config.yaml
norm_place: "pre"
attn_scale: 0.177
tie_embeddings: false
parallel_block: false
init: "normal"
init_std_qkv: 0.0452
warmup_steps: 424
decay_fraction: 1.0
doc_mask: true
train_tokens: 155600000
MLP neurons of a small language model. Each row is named by its layer, matrix (gate and up: input weights; down: output weights) and neuron, and shows model dimensions 16-111. Each number is 200 + 30 x the weight over its row's rms, rounded and kept within 0 to 999. A neuron's up and down rows have the sign that makes its largest values positive.
After each neuron's rows, "fires before" lists the tokens most often just after its 100 highest values on Wikipedia text that the model never trained on; "fires on" lists the tokens most often at its 100 highest values on Wikipedia text that the model never trained on.

L4.gate233,222,186,211,232,160,191,212,215,168,200,187,171,226,172,229,163,147,217,194,198,200,188,178,187,161,272,221,276,256,230,270,208,212,240,236,190,239,145,195,239,184,231,167,129,200,233,198,193,167,139,208,185,205,198,202,235,218,140,254,220,136,219,184,210,226,223,104,252,218,207,215,172,175,195,168,253,194,211,246,212,212,192,200,150,216,208,203,179,202,214,197,205,205,232,212,188
L4.up233,193,240,233,209,181,201,250,172,163,189,209,202,192,205,217,169,166,195,143,227,211,202,162,199,191,217,211,198,253,225,262,267,212,216,229,174,227,224,233,198,203,242,179,163,190,208,174,231,183,185,276,166,130,190,188,195,206,220,266,238,169,196,192,207,257,229,115,255,251,216,211,223,175,216,247,201,176,190,214,219,172,196,215,144,257,187,166,157,215,208,171,196,217,185,189,197
L4.down233,276,233,211,244,195,232,207,189,220,221,201,269,214,175,192,217,220,201,153,233,234,195,175,191,232,166,188,185,230,182,192,189,211,198,222,133,181,223,179,182,200,225,261,191,247,186,228,222,231,249,209,218,168,201,157,200,180,238,243,216,211,170,192,198,258,190,200,249,218,208,224,195,213,221,142,162,164,192,205,256,142,230,190,173,232,228,187,154,220,166,205,185,196,235,182,222
fires before: "-", "\n"
fires on: "\n", "th", "le", "ers"

L5.gate148,225,182,157,200,212,208,218,249,212,191,212,238,205,244,235,210,219,154,229,198,195,191,123,227,195,209,151,209,224,195,208,176,200,195,202,204,215,194,181,178,174,211,219,132,165,243,195,186,198,159,193,184,169,190,180,200,173,195,162,260,170,182,175,198,209,187,135,201,195,145,116,208,202,165,207,235,181,168,179,176,260,165,187,210,165,160,181,170,186,179,211,184,170,186,237,198
L5.up148,222,212,215,167,225,172,213,212,100,216,193,234,219,206,165,192,238,237,157,192,227,235,155,158,140,194,220,237,197,219,156,156,234,220,180,179,155,183,187,169,201,254,187,183,242,199,187,214,172,226,240,227,193,181,189,215,223,215,185,230,230,167,171,187,205,219,254,207,221,215,192,180,221,197,131,242,173,206,193,186,233,168,241,209,187,219,209,218,136,218,216,229,175,165,216,142
L5.down148,168,185,150,205,192,188,135,169,214,154,204,204,227,221,182,226,149,203,227,259,201,159,226,179,198,217,188,164,245,189,215,195,256,179,211,239,213,183,184,238,206,152,147,162,229,207,195,187,222,167,189,155,194,129,153,233,193,257,197,205,175,172,262,215,178,235,211,209,261,252,148,156,216,201,166,202,204,184,213,225,210,223,241,215,159,197,148,238,194,216,188,182,182,193,192,189
fires before: "ed", "ation", "es", "ing", "c"
fires on: "uc", "ur", "s"

L2.gate249,194,140,229,167,181,152,209,165,212,145,179,190,202,230,162,187,181,259,170,181,237,238,176,172,243,208,127,308,218,211,210,194,166,251,182,192,218,251,215,236,205,186,249,195,200,210,171,226,243,229,182,167,174,193,190,221,234,199,176,177,179,205,200,186,246,232,224,220,241,221,209,141,179,208,222,163,243,213,253,255,236,153,168,219,217,201,241,206,226,174,178,265,172,262,192,255
L2.up249,172,213,176,215,180,167,191,242,208,166,147,211,148,163,214,224,224,198,190,204,204,210,212,180,144,184,196,198,193,165,207,208,162,197,177,176,164,205,217,204,167,247,227,152,228,245,212,197,209,196,208,191,131,179,183,210,177,194,176,147,197,233,220,225,224,186,254,170,161,202,151,197,189,179,223,250,209,196,211,200,207,214,158,188,176,209,176,185,204,200,271,170,218,235,160,179
L2.down249,180,220,229,245,208,191,186,198,191,157,208,166,167,238,249,174,224,239,152,146,169,214,212,174,171,218,239,218,214,194,200,213,158,153,238,195,188,207,220,248,185,250,194,186,221,172,176,228,194,228,185,205,156,225,149,216,191,168,193,233,187,183,201,180,191,166,223,213,156,240,194,234,144,216,235,230,174,226,237,198,216,178,189,172,184,241,203,174,164,233,212,206,192,192,199,178
fires before: "o", "id", "a", "at"
fires on: "w", "and"

L5.gate164,196,179,164,218,208,192,212,184,185,188,180,247,188,144,222,220,230,205,216,175,234,256,221,188,228,229,205,206,171,223,239,171,132,187,209,190,191,249,259,244,197,200,206,203,209,215,136,217,176,175,193,248,190,193,186,249,194,144,163,181,152,197,229,224,204,233,217,186,198,212,215,183,174,249,151,202,155,223,235,208,186,230,191,186,168,171,203,181,142,209,156,243,167,221,193,230
L5.up164,224,212,234,201,195,253,182,188,253,215,247,187,193,207,163,219,223,200,197,142,183,240,253,165,218,198,185,217,216,193,220,214,178,179,203,207,241,213,198,220,165,231,169,193,235,220,173,220,132,196,271,197,170,239,242,205,215,205,250,197,248,184,221,172,236,199,165,159,146,190,135,212,181,213,164,162,202,216,217,214,177,195,219,240,197,168,208,198,209,214,165,179,199,235,224,195
L5.down164,238,187,184,186,195,143,200,208,218,215,189,252,253,183,169,214,187,234,165,178,179,177,171,226,233,214,221,256,174,149,164,201,165,188,186,247,214,210,120,190,194,254,151,212,184,205,194,227,205,213,196,151,104,201,205,237,233,166,210,217,167,258,179,217,203,263,198,198,213,188,184,226,163,195,133,200,203,185,222,174,201,186,200,175,181,193,153,189,166,196,183,202,208,255,174,206
fires before: "o", "y", "es", "ian", "d"
fires on: "w", "al", "as", "b", "od"

L4.gate359,213,158,192,195,193,192,201,238,186,173,194,226,248,239,175,185,167,228,249,186,221,214,156,244,158,193,186,190,236,200,257,218,259,179,184,205,214,165,208,180,179,178,186,190,183,240,217,191,170,233,206,192,192,202,197,234,215,164,206,152,229,184,152,257,207,212,216,191,178,129,224,179,200,207,186,217,175,209,180,244,257,189,183,176,191,209,171,193,156,195,208,175,204,185,170,188
L4.up359,196,209,133,180,191,155,160,244,176,190,250,238,208,198,274,216,206,170,186,223,224,223,176,198,213,220,176,127,220,198,234,214,202,175,236,194,203,217,163,203,195,240,255,246,232,199,229,181,210,202,194,195,169,148,187,210,212,165,171,175,229,200,233,184,242,219,188,239,261,156,231,177,216,229,219,181,190,178,247,172,225,203,193,209,188,274,154,178,210,190,224,140,178,196,194,217
L4.down359,183,248,163,186,188,211,146,195,158,224,209,164,162,182,176,169,219,239,199,197,193,221,217,136,178,174,144,157,210,207,193,236,218,213,138,135,218,199,164,192,181,241,200,204,215,260,209,178,172,143,186,218,178,149,237,166,192,223,203,190,218,284,204,174,189,175,210,215,292,165,245,210,242,241,158,205,174,191,235,225,198,201,204,187,182,175,149,188,176,192,184,205,236,200,144,208
fires before: "t", "es", "s", "d", "he", "os"
fires on: "ul", "il"

L6.gate314,198,173,221,188,163,174,218,284,146,208,155,224,162,197,201,215,193,218,186,208,196,154,226,180,202,206,250,196,152,200,229,237,249,195,189,183,179,207,250,237,224,198,138,197,232,202,191,201,188,138,215,219,213,193,222,215,147,164,164,176,172,170,200,263,211,157,240,154,200,154,167,198,243,265,228,189,253,182,246,231,204,183,233,123,148,172,190,218,183,259,197,171,269,152,178,179
L6.up314,168,220,243,199,226,172,215,243,220,217,203,204,181,167,254,232,203,168,163,221,187,189,222,229,224,215,182,228,204,206,276,120,279,158,235,185,226,268,201,196,206,219,251,165,189,198,172,180,257,175,186,196,209,196,154,179,169,222,199,217,182,238,254,213,180,153,214,207,155,158,163,173,179,192,193,180,206,233,190,190,209,202,208,202,184,198,172,213,187,183,211,161,242,140,205,258
L6.down314,183,208,190,182,207,207,185,212,146,208,160,179,178,197,206,194,220,216,249,189,225,215,199,161,242,212,192,184,229,195,211,178,234,240,226,178,265,274,196,158,158,187,204,216,152,192,187,197,228,186,205,214,174,165,182,253,158,228,233,172,179,189,191,183,183,195,178,188,270,263,192,193,224,226,215,168,182,166,168,212,203,190,163,248,221,180,216,160,237,228,199,171,230,233,182,219
fires before: "b", "es", "l", "p", "t"
fires on: "l", " al", "ra", " n", "on"

L2.gate48,198,137,161,202,178,152,186,261,174,211,209,135,215,271,242,243,200,250,243,166,233,232,188,203,211,202,141,161,137,177,205,161,228,181,149,188,202,199,191,184,219,178,226,249,207,246,226,191,223,159,198,186,190,122,230,223,208,186,225,165,237,177,213,156,222,207,249,197,175,141,249,192,222,192,208,249,229,233,263,236,198,196,209,188,183,143,175,200,204,180,152,156,233,190,240,196
L2.up48,160,180,143,209,191,223,261,209,189,205,246,191,183,210,223,203,180,165,186,211,227,162,192,208,218,230,139,144,145,209,220,222,240,182,141,214,212,229,206,179,178,153,239,206,215,228,217,214,219,193,223,222,207,177,173,164,172,235,221,185,162,187,229,181,235,155,180,180,180,185,198,183,204,220,202,266,213,213,201,220,203,202,225,202,251,203,221,186,174,170,183,172,223,244,218,202
L2.down48,224,195,220,219,198,165,252,186,155,150,210,172,202,149,212,175,160,185,203,181,207,221,191,172,192,217,104,171,178,138,243,206,232,254,180,196,183,197,236,213,206,225,191,233,221,227,207,211,203,214,199,278,195,184,230,169,182,238,211,175,214,206,144,201,172,177,197,202,193,179,243,189,206,186,124,258,187,238,175,241,135,236,252,248,211,153,253,178,200,166,155,154,221,205,220,199
fires before: "t", "ts", "ter", "w", "b", "es"
fires on: "igh", "ot"

L5.gate143,183,171,149,218,214,224,207,248,200,233,209,191,207,180,178,153,222,184,227,211,226,207,200,182,152,210,253,191,243,222,178,154,226,204,200,193,199,179,152,200,244,195,189,183,209,195,174,225,213,186,219,189,186,216,196,137,231,230,201,250,178,199,190,238,176,202,200,212,207,157,213,249,244,209,185,172,234,203,245,214,250,245,254,235,233,152,186,252,203,216,179,221,167,217,271,174
L5.up143,189,225,191,239,207,181,198,173,173,256,215,274,212,254,206,205,224,196,231,240,190,237,232,238,175,166,209,171,247,205,221,237,204,238,128,162,201,213,235,226,204,167,175,207,148,218,189,180,199,196,190,235,209,206,188,236,166,185,250,157,230,134,170,155,241,177,149,267,197,195,234,204,180,251,212,178,216,171,187,239,222,183,245,172,258,182,240,183,190,213,143,247,198,218,239,157
L5.down143,194,210,178,254,193,220,209,173,192,184,237,228,234,259,228,206,224,181,188,204,202,226,186,236,133,198,211,162,255,229,184,216,204,172,219,198,224,235,287,198,215,239,246,166,181,251,235,221,204,172,241,178,193,176,183,164,191,192,255,200,247,253,263,249,218,199,176,252,193,164,231,226,156,226,197,207,159,214,244,248,173,182,185,164,199,237,255,194,223,182,200,184,151,230,201,147
fires before: "-", "\n"
fires on: "\n", "her", "ong"

L4.gate268,171,196,207,188,191,192,171,191,170,221,206,157,223,259,193,235,182,210,165,193,194,161,152,207,245,173,152,238,207,221,267,198,192,197,182,192,269,189,222,224,193,193,216,143,153,218,196,174,180,190,184,176,219,206,169,265,238,202,184,238,246,182,207,178,221,187,240,208,215,218,140,226,176,226,237,218,233,225,221,217,182,238,115,192,171,161,167,206,188,264,181,187,196,159,247,246
L4.up268,198,208,145,247,186,197,167,214,192,187,190,224,203,208,216,244,163,174,178,172,183,146,138,194,229,144,171,221,228,184,230,168,231,220,154,226,181,221,209,203,228,211,183,222,175,200,164,216,235,150,240,204,157,128,218,227,169,258,226,215,214,163,207,229,232,168,239,180,207,154,185,149,219,234,233,194,209,259,177,195,159,184,229,201,136,274,176,230,172,237,230,202,211,191,191,214
L4.down268,224,193,221,267,199,225,205,225,177,220,206,206,188,190,214,173,204,176,211,242,180,225,158,230,203,227,161,162,218,175,200,272,180,243,158,182,203,191,264,228,161,184,227,204,213,207,223,188,165,212,235,147,180,196,216,229,198,183,194,192,209,180,247,177,197,177,235,234,189,175,218,232,163,183,140,175,217,194,196,182,147,290,241,183,199,186,228,163,205,201,240,130,199,199,217,194
fires before: "ed", "le", "e", "t", "u"
fires on: "it", "us", "ul", "|---|---"

L4.gate40,196,212,183,257,175,211,161,220,231,205,233,233,200,187,160,172,228,266,206,169,218,209,207,226,198,177,206,199,188,240,224,187,188,194,189,176,190,195,199,205,175,192,180,220,205,168,174,183,141,141,171,157,229,209,230,213,245,198,193,196,129,191,177,231,250,236,182,214,210,213,221,159,184,203,207,258,203,220,272,187,212,182,221,154,174,204,203,179,161,208,202,228,226,204,159,196
L4.up40,199,214,171,203,191,191,199,197,201,227,227,231,183,170,211,150,236,244,212,181,169,212,178,237,244,186,224,169,209,169,190,239,141,246,202,159,197,236,182,207,177,201,207,236,183,234,173,204,140,166,218,187,184,211,151,159,234,166,186,193,146,245,206,183,204,203,201,202,254,223,225,172,142,225,227,278,155,241,224,174,230,146,261,129,136,186,174,156,179,190,201,185,212,217,164,217
L4.down40,235,259,171,224,191,241,184,189,225,243,213,212,186,231,205,206,191,193,265,249,173,212,204,190,237,181,156,211,210,189,176,236,177,205,181,242,134,211,147,195,182,185,180,186,246,232,228,151,206,217,186,285,155,199,213,195,164,213,186,204,222,206,267,192,274,133,200,204,199,217,252,204,194,225,174,211,156,234,212,247,183,199,215,221,217,198,202,271,169,198,198,182,218,198,190,210
fires before: "d", "ip", "os", "t", "i"
fires on: "il", "al", "ol", "od", "p", "ra"

L2.gate313,214,197,246,174,259,182,174,230,218,194,197,227,214,180,269,180,222,227,223,226,265,142,217,143,193,216,233,213,197,154,159,248,222,178,182,200,177,198,243,201,187,194,153,176,234,165,193,192,179,162,163,196,223,192,175,173,214,234,156,257,213,185,145,239,201,181,198,199,228,151,156,256,219,232,172,125,198,198,223,210,250,216,274,191,206,226,191,216,191,242,219,166,214,171,214,213
L2.up313,163,210,210,225,196,218,186,187,184,197,208,188,157,230,171,198,199,172,199,198,179,156,186,227,196,203,214,190,237,195,209,287,153,181,179,220,241,154,239,171,210,154,234,178,201,186,159,215,208,264,228,158,221,238,202,160,183,238,202,119,191,151,218,236,220,189,235,183,134,136,211,168,191,239,185,183,208,196,194,187,183,216,183,191,214,225,197,230,162,168,236,178,184,202,174,192
L2.down313,158,214,164,209,244,221,223,153,181,218,184,211,173,158,241,226,220,237,158,186,180,182,167,191,219,193,202,220,235,202,135,180,147,183,169,167,204,199,141,186,242,219,157,232,217,186,259,214,170,161,169,213,165,173,167,180,246,200,177,183,250,206,158,194,193,146,199,134,234,168,177,172,215,194,229,221,212,189,210,225,201,196,217,188,257,170,161,202,214,188,239,237,205,142,216,162
fires before: "ct", "ag", "es", "al", "it", "re"
fires on: "u", "en"

L8.gate104,167,221,193,196,214,155,178,177,187,196,197,177,213,191,220,138,238,174,218,206,185,137,174,161,154,182,248,222,224,164,225,188,122,129,172,184,239,213,181,179,213,215,232,131,178,145,158,211,226,196,194,220,214,188,167,248,162,229,205,172,181,205,153,171,189,153,197,212,213,192,205,197,185,195,234,211,265,191,210,189,215,214,220,213,217,167,206,214,210,211,226,140,219,223,210,191
L8.up104,163,214,226,204,221,190,201,162,171,254,198,215,134,191,183,191,180,166,160,271,199,182,201,165,170,242,251,192,224,227,185,240,166,200,181,213,135,144,213,199,220,213,140,217,232,274,178,234,208,174,233,229,226,162,212,249,220,233,148,160,151,133,164,186,238,174,146,161,190,192,177,188,206,223,205,224,175,198,201,186,182,178,197,207,219,232,179,236,181,229,198,226,148,223,273,232
L8.down104,226,165,188,188,166,199,223,217,222,211,226,213,259,213,224,211,111,224,228,187,212,180,204,226,167,232,205,211,212,214,220,174,200,206,186,174,230,182,241,205,205,239,257,245,199,139,186,190,198,192,247,196,205,161,248,214,179,287,207,245,187,179,201,177,144,210,185,206,203,211,185,205,182,191,199,198,207,253,137,170,210,185,249,159,232,190,200,135,240,217,216,221,257,197,239,191
fires before: "ct", "b", "ed", "en", "er", "t"
fires on: "i", "u", "p", "in", "ul", "ar"

L5.gate193,204,197,207,213,177,131,191,198,191,259,174,249,159,212,214,171,207,197,237,181,164,186,213,203,171,220,184,154,221,213,185,179,211,228,174,207,203,214,246,169,142,174,188,222,178,238,247,161,180,172,226,215,203,145,178,207,202,174,192,219,191,216,192,233,192,202,164,204,233,150,197,173,170,222,191,202,185,177,250,193,206,195,225,250,225,204,176,195,230,232,168,168,139,203,149,166
L5.up193,185,193,158,218,215,145,171,176,263,215,189,205,196,211,163,164,241,236,203,144,210,250,205,202,226,194,208,179,184,211,183,154,144,244,206,206,181,235,192,219,139,154,174,213,185,215,170,221,213,168,173,247,203,215,191,216,165,217,246,197,200,166,180,222,206,173,177,197,160,207,227,209,188,168,188,160,174,212,184,183,208,220,176,179,150,188,177,207,179,144,185,229,219,174,162,201
L5.down193,183,202,197,235,199,218,195,190,191,187,172,220,185,212,220,191,179,235,215,197,222,188,205,186,205,151,168,129,208,223,215,220,202,185,235,152,197,208,115,260,133,188,260,242,171,186,197,191,192,190,236,147,202,238,182,190,164,201,199,212,192,276,180,249,195,223,197,169,202,249,201,262,247,220,185,165,144,174,206,290,223,151,249,177,159,234,213,152,181,239,214,175,191,202,207,173
fires before: "|---|---", "|", "|---", ",", " in", " of"
fires on: "|---|---", "er", "|---", "p", " 202"

L8.gate272,240,163,238,179,237,175,172,150,181,187,227,214,279,215,218,233,199,178,190,205,236,142,184,198,193,159,170,240,244,265,253,233,238,186,161,195,224,177,178,206,209,171,185,214,222,237,219,233,265,217,173,151,139,281,217,182,229,219,178,192,192,224,221,205,179,246,281,217,178,193,207,185,238,199,206,240,240,195,194,209,239,196,192,241,230,168,191,258,233,238,136,193,218,196,233,201
L8.up272,169,190,243,213,202,153,203,198,159,223,237,242,178,167,140,197,179,200,223,219,213,221,203,196,220,224,184,232,247,219,171,186,189,266,244,174,164,232,237,176,243,202,175,225,220,223,178,185,222,172,192,155,197,220,192,205,215,194,203,223,164,137,201,220,215,234,187,211,188,221,181,212,186,151,262,216,174,271,210,208,202,179,182,223,189,182,180,128,214,237,195,196,186,225,136,233
L8.down272,176,182,201,203,195,218,144,186,200,184,148,211,160,133,207,180,162,195,189,188,244,203,152,224,163,188,188,161,253,247,216,193,202,199,188,142,231,254,244,237,125,213,231,161,186,191,228,201,218,197,252,206,206,178,201,199,184,229,181,259,179,246,235,221,264,182,201,237,240,225,191,185,137,231,229,185,181,209,207,189,154,211,218,191,241,219,190,235,202,219,182,214,241,253,164,211
fires before: "e", "l", "en"
fires on: "ar", "ol", "i", "f", "ul"

L4.gate115,204,204,131,198,184,238,226,219,208,242,207,167,171,154,140,213,211,232,189,198,215,151,190,180,204,208,249,209,237,218,256,219,216,187,152,226,200,146,191,209,217,255,132,144,201,182,167,136,247,163,190,204,226,215,257,219,239,186,189,195,168,226,197,185,210,203,198,183,157,195,243,195,219,193,201,208,205,191,276,247,161,228,178,145,143,186,204,211,203,239,206,189,207,156,179,179
L4.up115,184,238,156,230,199,222,249,218,241,198,183,208,184,179,146,193,204,193,170,248,224,132,219,224,220,193,203,189,195,188,224,234,213,170,200,181,198,174,139,226,230,260,166,199,182,193,199,228,231,223,194,233,219,178,237,172,226,175,255,200,139,213,208,182,190,174,198,162,199,200,224,184,217,163,178,209,145,211,219,265,154,232,217,195,197,161,235,160,167,204,199,133,164,157,151,213
L4.down115,209,218,196,226,191,173,215,159,185,237,157,247,228,209,192,191,206,182,224,182,200,253,226,173,159,192,220,149,215,231,186,214,232,231,217,175,168,158,249,200,191,204,255,233,181,237,201,256,184,241,186,197,184,190,180,225,207,212,216,215,203,229,200,172,243,175,165,228,228,176,226,200,192,194,212,183,199,193,144,201,165,215,190,222,238,230,189,159,238,224,287,219,152,186,224,206
fires before: "|", "|---|---", "\n"
fires on: "\n"

L8.gate197,190,247,141,168,175,189,249,240,165,185,188,179,188,162,198,271,177,237,223,206,230,184,229,240,196,178,186,172,210,239,208,171,198,191,214,221,160,124,204,248,143,146,192,196,194,188,268,203,204,193,195,236,248,207,190,217,234,212,217,188,205,227,166,226,265,178,236,155,211,176,179,217,216,219,274,228,172,195,193,194,188,152,195,200,229,189,220,211,192,230,217,183,201,225,184,167
L8.up197,211,227,182,179,171,193,222,189,178,204,196,210,191,206,196,166,258,143,263,225,214,207,167,207,162,227,131,183,139,130,194,270,246,204,248,176,209,176,221,177,215,188,223,196,187,234,168,167,218,241,199,236,242,232,213,225,180,207,204,188,163,187,231,157,213,248,202,230,177,160,263,165,190,148,224,245,197,200,212,156,240,197,178,136,203,193,169,206,192,231,198,243,195,285,244,141
L8.down197,189,251,168,156,220,243,204,222,189,221,225,130,214,201,204,217,130,221,154,133,237,238,175,213,191,224,289,140,216,135,237,175,164,194,161,172,180,188,169,133,159,194,195,201,202,187,192,211,241,176,150,174,203,155,168,195,229,205,195,157,183,173,163,217,223,190,242,187,219,217,230,179,181,237,192,181,175,227,223,217,198,201,191,221,167,193,209,231,211,211,183,200,201,134,138,196
fires before: "es", "9", "v", "5", "3"
fires on: "at", "6", "c", "e", "5", "4"

L5.gate313,155,160,200,176,201,181,219,291,238,236,178,231,212,204,242,169,224,235,177,208,193,166,211,225,196,234,121,148,185,209,168,189,191,178,163,261,231,235,191,238,178,206,152,149,234,194,154,200,207,149,137,163,217,194,244,205,227,178,182,199,223,192,171,201,219,231,182,211,276,187,164,204,198,169,111,223,243,205,218,245,179,221,231,213,161,210,190,222,202,245,231,199,189,176,176,211
L5.up313,197,173,224,189,227,182,201,183,231,191,200,176,216,191,162,171,216,192,180,177,225,177,232,208,216,192,213,233,165,134,215,213,288,159,200,268,167,171,228,216,215,212,175,193,178,207,197,198,213,189,172,190,216,160,193,203,240,136,196,176,215,231,203,142,189,221,229,202,212,205,214,257,246,158,242,196,202,191,219,223,197,206,212,216,216,144,238,229,270,238,207,201,274,237,208,181
L5.down313,181,212,265,149,248,214,234,230,168,200,139,198,218,244,194,224,272,282,140,197,240,217,173,199,164,197,235,209,160,220,195,158,205,184,157,239,160,200,136,196,213,216,178,191,150,184,215,219,203,217,198,174,181,196,220,154,234,223,186,196,191,227,182,196,204,215,164,222,200,162,196,235,238,216,158,153,139,211,189,221,220,195,181,171,209,263,194,171,193,239,247,164,174,191,207,218
fires before: "ear", "ard", "ro", "s", "o", "l"
fires on: "p", "w", "b", "t"

L4.gate242,169,171,205,189,255,238,176,222,140,235,220,171,208,225,264,229,198,177,230,213,143,160,204,225,175,181,218,251,228,198,192,180,195,205,209,201,174,187,211,222,194,174,190,228,168,267,183,212,219,213,249,172,184,125,206,185,207,182,182,234,220,158,133,214,208,203,183,184,180,173,223,208,148,213,220,188,218,198,217,212,231,178,148,230,165,223,196,151,180,247,224,208,210,192,212,152
L4.up242,228,234,190,195,178,244,182,207,238,206,154,233,224,150,249,167,186,182,196,179,189,160,252,123,204,157,183,212,201,170,221,160,162,176,192,152,223,284,201,198,248,226,184,187,183,210,201,170,195,199,176,247,162,173,208,234,177,169,208,234,221,197,153,154,189,251,219,236,204,229,221,174,191,246,240,167,193,184,208,235,256,177,238,169,166,199,176,206,174,255,206,203,219,169,165,189
L4.down242,190,189,193,255,188,226,199,201,182,172,205,174,218,175,168,184,240,223,212,270,207,222,195,221,173,200,169,173,204,198,177,206,163,183,226,193,149,185,219,206,139,259,216,245,214,192,194,216,195,249,264,187,118,184,184,214,171,226,186,282,227,186,146,195,224,183,175,193,195,196,188,260,181,152,216,176,177,178,232,208,196,207,182,257,203,199,248,162,229,213,216,198,171,236,143,191
fires before: "e", "y", "ri", "ed", "u", "ce"
fires on: "c", "ac", "en", "ag", "d", "qu"

L8.gate138,222,204,188,235,184,220,143,230,230,159,186,185,189,227,216,245,217,242,206,200,200,225,149,205,183,222,207,217,177,163,200,187,215,170,202,225,195,118,195,225,218,195,207,148,270,181,174,124,206,258,151,198,170,191,209,202,192,141,189,162,225,153,189,155,164,246,185,237,217,259,223,155,227,240,209,251,234,219,178,155,165,213,207,170,192,252,189,227,203,188,168,221,230,152,199,206
L8.up138,191,203,175,212,219,250,221,209,192,192,267,243,154,205,190,241,237,198,175,170,174,151,179,186,152,164,215,213,210,163,178,238,221,193,220,188,203,199,189,224,203,185,240,173,234,171,182,169,178,169,205,136,176,228,184,213,227,192,309,199,233,189,189,176,227,202,166,237,214,198,170,219,262,181,229,169,167,199,170,220,219,198,217,186,203,215,212,230,209,193,228,204,221,204,235,205
L8.down138,169,218,181,174,223,204,197,217,193,201,250,198,277,199,231,233,197,163,168,146,214,207,196,222,207,194,299,214,263,228,177,213,193,145,191,218,213,178,168,176,209,226,160,146,198,186,238,229,175,247,251,170,199,170,129,217,220,212,206,219,177,196,165,180,204,223,187,161,230,212,219,198,222,195,192,257,187,201,191,167,262,235,173,166,174,169,209,257,190,207,204,206,241,190,207,159
fires before: "ear", "op", "ro", "l", "o", "v"
fires on: "p", "e", " re", "c"

L4.gate179,213,186,190,188,220,247,188,183,172,197,180,234,244,149,227,197,189,192,234,176,176,213,138,157,184,187,205,224,232,220,246,175,252,239,264,191,205,181,160,229,202,199,212,162,224,210,252,222,228,215,264,139,180,198,220,240,156,203,217,253,203,219,177,316,239,177,206,155,193,181,155,212,141,174,241,213,221,238,165,224,230,232,171,246,158,168,177,186,222,204,211,209,256,198,237,212
L4.up179,215,202,224,170,213,233,206,211,163,204,188,182,257,179,182,234,194,147,158,216,191,221,165,216,201,234,168,174,165,168,193,229,208,242,171,210,158,183,169,209,221,245,209,166,189,207,197,176,234,126,176,204,157,217,196,209,163,209,227,202,200,199,194,220,190,229,142,155,203,197,156,194,206,220,195,202,209,174,182,225,171,163,149,182,217,212,185,231,194,203,199,153,196,194,227,252
L4.down179,203,162,242,204,208,219,236,136,282,240,178,208,210,196,181,229,185,137,252,229,233,208,212,253,243,187,197,198,206,185,175,239,148,177,235,175,215,159,227,236,234,187,167,212,159,230,241,207,211,202,224,194,201,168,153,194,213,177,129,148,201,214,209,205,158,204,199,195,181,225,213,213,216,217,179,177,151,222,186,179,233,173,167,233,258,233,216,180,197,181,182,194,186,184,222,253
fires before: "re", "al", "ed", "es", "it", "ion"
fires on: "u", "it", "ur", "z", "m"

L4.gate245,185,186,191,273,233,165,227,227,184,216,202,173,167,178,212,143,202,185,247,190,196,212,223,181,145,191,219,196,159,206,168,188,141,232,204,178,196,219,220,238,190,189,208,202,276,203,178,152,184,161,204,163,234,193,167,226,194,168,220,226,208,241,166,207,166,245,203,182,256,223,193,193,169,163,179,204,210,157,202,155,219,213,213,223,138,174,255,182,160,231,163,175,186,206,189,220
L4.up245,214,227,184,185,221,232,208,170,195,197,169,192,226,237,247,218,241,187,207,190,224,221,238,198,238,189,210,150,216,188,174,196,204,245,199,192,167,245,253,261,172,228,186,273,208,219,230,190,218,186,184,216,181,169,198,200,211,182,212,221,222,270,158,142,188,215,188,161,176,230,184,170,120,175,187,161,169,232,138,160,243,179,269,238,168,161,211,210,154,210,222,181,188,208,196,187
L4.down245,266,228,205,207,203,218,224,173,186,121,221,266,223,189,196,237,202,208,206,179,238,189,186,216,177,210,204,128,259,174,191,209,232,225,186,174,198,254,235,197,150,266,209,200,179,230,223,225,229,231,168,248,188,187,190,191,201,214,281,198,176,179,206,137,195,239,215,201,207,202,158,211,220,207,199,181,187,228,210,219,194,175,234,194,204,184,228,110,207,180,183,226,201,228,222,177
fires before: "\n", " The", " I", " A"
fires on: ".", "=="